Weights of a small transformer language model.
Size: 8 layers, 10 heads of 64 (1 for keys and values), MLP 1664 SwiGLU, 69.9M parameters.
Training: a variant of Muon for these matrices, 1260M tokens, 4820 steps.
MLP neurons of a small language model. Each row is named by its layer, matrix (gate and up: input weights) and neuron, and shows model dimensions 48-143. Each number is 500 + 50 x the weight over its row's rms, rounded and kept within 0 to 999. Numbers have three digits each. A neuron's up and down rows have the sign that makes its largest values positive.
A block is one neuron, or neurons of one layer that tend to fire together. After each block is what it responds to, as a language model described it from the Wikipedia text at the highest values.

L5.gate1000:433519428533476450622464535460489435432507517430628657495463543587544465554482543445488471525412453550486623508558400439524509453445518558409477549443507589461523476453596542482443486442477401504509556448403458505443464488619432492570535499524445499569460592428457474496532503475566574564
L5.up1000:391456550521574554565489496489525541417537499491534517456461466457404452566474455498562509482487440556486513563490526553444502407437384580494511576433452572486562523457464489520437516458454486515517517520425449524459483499530422442424481585495465475524533594498460551516489545565509541410
L5.gate1341:560641488553342450529380623557435513446581478448461474587533495605506447523423556451441549537521565489556457555391489480519465473534440578495416602412500559543530404529484485481494574519503453573609435456515475482572514461492492425554462545506486404534561562494516559437510443633438482524
L5.up1341:451593567558350473596541491468528520479593570395432548583528529595575532447476514464412608494524450509456506473457539449470551451401479459480412503546473401519515428403468419447506554469496429486581499470489483431510422537507433499505439577535493443465599537396432518537539454497559512425
Responds to: Clause-ending comma

L3.gate429:444499594507588463520465580450495450531522519529501473475575490617407504573503526500545483540592459464538432454473513581522509518556460507516529539483493477505527462503458397549508485460519476512454454470546605453529516488569475484527539513571490506517543511490504490539558530610474538574
L3.up429:477525507460457501425401598450551494419537559481553475549512548549436492589556545506473545534515467495524515457436398501453512517480539465425539492488451522565430501571497421536466467515492525375466406492590553455477458509478462486583513464538515556510494488510583454422457544501492415630
L3.gate680:536566406505547507481532570480492474463447492491477391505603489526472478545560601410543388469513526453486525427439463476525505463430464510416451589506444569468434427552448564554418430443595571539547513447584412521547653466624549509510572489568519432519496489474527528604441536468492535585
L3.up680:542475548549420476557437557455565492597543445574543542567460453492439471474442475548549582485563547478624506526396568543458515430504489541475459516486492501501511556447471514459543463482430480545515527582501521455540464506549538526467538551504466491486456501550485463554548424508482472566
L3.gate774:529505488523448458584520549475466511481413460461432530372481544523516512549532518495513539457589531569494525528543488499546517546514400481450402540465455560609460533525412412540445573511511503545506501555480552477436599597545560452466437495500605519472511449414470531532614455491358473456
L3.up774:447503444491418448584578593526602486552482426526499508539485506563491545421493449509494451528498473501551538523718478552567498458493472487615579508550466564577557459581453534460521536465396566460431495474549453559542556391460547516505531393541517467525540519460521490451437501451475519533
L3.gate792:469510551429536525415459468410549557448555582580460494602496504479433420504477501477577482479396537517515548534522535523384552467480547489469532484451450495540477476498480456487491518512461379497546553482497596434490560478488557402463617500584459502433519514515536456438606552461441493452
L3.up792:513565543491401488512478568535541536538490537474528545518496419490555517452505397465569464535502605547499467497587459476537539473417476497470491623479533478409438506511531520466442514576506498485464388568538399550457463488491448481575474488464618455545422495539483496431531417527381506529
Responds to: Indefinite articles after prepositions

L3.gate476:562469432495439541538483538484433462490462535466464557467513564520503476519444523553436514544475555544429541525465535521481466487507439483461396470492417589492479457529532562518545576484495558522452468496535557438480439531494504407442577502430505561563485461506551433476491449565510462518
L3.up476:447531469487413491443479485541460469456511535521457508559513540491506437537427485498556503501635462557522519475434522598414507500449524503551537477485521547442466472520421556480561570528480539508508442483572439464565486439493502467535504467466545468535518453501481441525529523355506466576
L3.gate839:558481399544435509508491497593534492497437546414435520464595414514522481648521518540488492625584553543636425382555425570554477550471470513548506503527502539445516530441445474521499538512561497520576469440530473486441451537539458521374555518493546472415515476407510527470521494540508545528
L3.up839:463505473496463492542436555465414549614492538547507534389592476455531542550539496465472529491467617508528469424407503537523564549516454489457457444545556516542549541468467431456570518473515544438478481434558523514500547480526518416527535468487535494586455531483507473459516451493522533474
L3.gate1065:419500448508511532504518617552517603442492489491538561503484445516470600494529620516505506504514478525419474505417422553476417466570539522574465486492555450617534362544523532510522502496499546433545495440516540497455576482549470497533540571432583445538415562506462455487585436524592517451
L3.up1065:537452420488505555554486524522516401482541489454479476524557433547459492549525581480547527583498473539546404550456518465512425392601423499546509511506611557427474515499431516477628524488512542567545556486462455560546430453484556435513523488337530592496459443543472472513506541509591449467
L3.gate1331:579465439515499552452531521445503492538465577410517575451583470545548393493399554512563504499612477571490473509521585493493512587541536504456535402460486519610473462594569502582504549439500479550538598497467520529527417547488538480464427596401542521538445536497529426588458513546535458484
L3.up1331:462579492520477529455389492472505577466496556369462429502520551540441490547449455339499530485455513536544615489439562565542501513567558475488513497523499538478459373532533531454569528440544501484498570533487505387436603521453474473433506506497522572542549427491491478537484527444562479648
Responds to: Comma before appositive name

L4.gate67:452508558534486503459440480463524494584487548514449555423413473503438448499479361473513440468431500512579533433485538558498560542459550526550484587505557519504523456440460554552443459409423414460531517476476489521556491489434544539476442480426532523523474486464410539524496553622532569486
L4.up67:459524409493435401501555484527485538504492550462574534418469592576437528490439425512426509489376547455570565488546405566486474486474429446466579552545553468430502616479457498462370478476490493476564521568538445530515515509484553591470590441556523509548445498465439502554510592497540472392
L4.gate196:494478459509475563524466563554638616487466477482515488409543472526429436525500541420559528447510474522471503384566504526384449445534494514559524484489504449394436483466435546516454433480455402490413417478484543495458577511524602536520539591512504490526548531496461598491468519495469547528
L4.up196:495496532583504543519532542407556528498422498510433596528479444615455474505554539469571531420562472488496591561474539502493549516487519522465528530574402519510566568525489431489488587532509569506472464387502631593422529535556438427505420484485481414493570451498485541491474528486548515440
L4.gate635:438468549546513417521420566498512495480549594564458544577563419525557526469506461407477479463586495491483508560534588627459548547523457490503482502441541480470444589503468502430446493493512421494472546484541611572435412554447560560584488557585540505483475473378505431438462398522477489507
L4.up635:399453538572445457521563543467441487532524451580470496547528479561536416435490513380432519523531481561457477450500393533505466508499479456483595532476566459497515574507477532560415499552475503561485515532457604481531500618473475433525513527531642564462442535477519506441594482441512466531
L4.gate840:442534546488454510449577468522504513456559437553494496481536466444482552525528504558500442508458528438486604618580489448503513453580528571441504513497578527524571528552391512387418513458480464469499484490532581531545391500545464526504491501504487612629548560439446468479483481538433551472
L4.up840:503578522512514451509505526438385522506478535377570584568376449539438464504525424455547433442512516477505647520417520505566554577502542434414529410529477452468488464549511413587498540502469539563474509443431461464592467487418536596453461552555599484462483538471429496596492527524542454408
L4.gate1067:581464508523581406542574579584517478381562531481503508544503515539550457580478532464409478490519489543487531492598516489430505421450440465482506445444517563578599582536481553557465499450554471498459522548485519495575542528490523497526502475499534577594436539502491505467502482563458549479
L4.up1067:561391565482422504541560551562460418545416597496428560467528432520619438508534537432554545426520617595481488527486522486638504521398469508516588534448439405598431454466590452448576498487500556503518521531490482579493553461498553518541594558493463525515499426518618405506467509517437524504
L4.gate1119:524505558504550405355486463471399489555530515476410524588443518531545422507441549417602511419510491476519461538450475385519528505524469553547530492526512599429527541598502539461542478528416495462513480589504503510445437490503451450481487496597489546564551474533512561511489488548462483487
L4.up1119:438604530453533437485507466496456489505548506525543490509459574406484470526542582547514510454510526563449578484441538425492451541486527535491516507480534502565509548536389499470460478567463500556483489528435520500535480462434595455457516579455624473447408521540440537520467487476433487409
L4.gate1142:532559540493436459445592513471494554545538468562536516420508497583571480445522493439463512448407536516545552460473521436459457553432529566479554444583602506474508471535489550513443451447605496524494481512474470476473531500386515518528550452471445522490528487453533517397511470434515507538
L4.up1142:473475531461466487541474607474522479638581381352522511553426467572552518483433505447486538457533516491525544482504546449500412468543547480410543405516517554467514462484587511487452481505576534493512519477490458630495462408521491536552490474410440522458522479465467518543461471513539459528
L4.gate1475:476433487562380528526479382438533576514514490525481533585537451502506446519576524390563472467560523552476491406539397466584431507467548496591511531413464445419472560486571487560504511588499518424462479508510504502598497554459493472474462499512489551494532447566551466402513508514497562416
L4.up1475:536584491473460509568489458501464414471536505547422542425416389490535503484396516407529524503510441516503538443491470575483514412517516465486430491425446482433487434515388524458425463576436456472500509552480494414525485408431498604412540482567447430498522520479463528498584492498421406442
Responds to: Indefinite article "a"

L4.gate11:478490448521480467455470488504551520497542472512542448541516487516612464577415426440460572503547541551535490553550488583496445497490457467518520478424489558493539450481477432545602572536578481498583509443436435529493550528558473469441445477484510462504580458564593466495483401565440468530
L4.up11:513485529498464489474481533605477459518468580520529500539493452502495385472532486446494503579507510506577541534506530519496483493551512523528591464438522452517511423420526451452526398467495519547455455600520545486498440438535480546531474452438476460506518534497491468497457470485485566551
L4.gate191:596521506543395420482509521474483430468522562564447567514608586607447421457540421531521434563446515518514470509546511485497518454491521499544453503514502473522509516572496525501441494500590462420468528443534457485432463470434521444495566449444490452482400445559477485529574510520466563485
L4.up191:563578495547562510458485541465472448511476534517514549501509582485500579469470624471539521494551472546522499498509440500422464488567492543414509408511440370462490608501526592632485539506505538409535530593438536409564567542609507600475613524565478500539558482417555567543580475558486562604
L4.gate204:542496468569416531559531442519557437574523529459501426480490558563497565507506553435481397522636546510491402489532527430412506441488487402501501560480636481514455524467464511468508480495600482448432535484477499493472472455560571417609500480502503467561494493437458470527466498563558574461
L4.up204:491498462492435511502498555544446477458573449461523585468627568559587553531432453570448485581580538569526537548439497467361448533525523523527519518465452495557458437522436569470535476521536454520445494498452566417479428476585475533432494504605544499471621512470475487476510416457508581568
L4.gate396:458548441551458492500479536528484567506574611487592520562521443586613538526516531541432541503498528546505430544458593504515488447556528448457505596532559545597558460375569401572528583621498493467606473422516441467539556408424389470478502449384530534523560438500549488539515476556532409447
L4.up396:452480492413515500547463506577508543535483565430515463524529490492562544524450489535443523522480550477486409472498552571593477451594423419468465550457575541524486521472582510441480509541548465441572528566584397433447521453562425513501528482470525499503514469556608524474433499404561417523
L4.gate588:424521479526539542504462464578468493546539626493572471504503468629460488491620556528536558605664514569565491500588500516481516534540592472468448448504484575553491510495491506523512529532583638495448466503539567524413476550588544507595512485402520534525394436457438605475502447465516519486
L4.up588:596613399492525518471538467590445535495492468408514521422534524509548587537554461521399540523550383475423428528518475495504511488537423506530528461491451412366551504521525505555564503557465404424559461446486490404626467490448430513522409465457450431510546479511499506404486458436505413447
L4.gate968:402460485605556454472460541469494490516612524442543509528535565536506622535499606513416548640465588548539467495562564355526401435487504537496475485486374464537462550504422550676462539588564525470490493437541534377521551549538516496533557538455430452548505458519510521496535459463397559486
L4.up968:382619512520554464541447431600549491546550587459539541482492493513550486533513580433504506489606546563457550561618531389477450512547466575433442457548428403510414506435510479536448438438521487447521529611515509516533452574556521485486482557515458514508522408466435592507526474451464520478
L4.gate1052:562596488420491421536474464457557605568544450431486484523505554516499482494420557529429557505506554604479385491402508554595496459562491441409511491549542447561463587447509450565558469523483480502515449521579420454508476434521531559465489510509492498504553407479519501432504416533488517472
L4.up1052:518450497497435607479516539476500525489411573508440594523545576478633498459480508477580492485459548526519485521474580509444434430403540565524460522481492499513499554480559546599589617450461504502456551525460444532557513440466501493561512431507553448471486464425464460554477553481444447522
L4.gate1652:519459472469494434442449475459461578464599498445548454502545540487533499476530523562451604505484504455493560540504497423555427510539505498476461502533606441535416572485431506401508503616613416506462552455553504507504549549440512438471499409519471486521460474509485527545515478471402533415
L4.up1652:476489529553457492432486517546520509506484642512498447432411495542452595419522557485556438451557474521512586546521501422519466527513479563529446572487485571467478502541558434546510455391508469467549476471422494514543513430518464484509479477453413382565494503427506506443516435571519574477
Responds to: Parenthetical phrase endings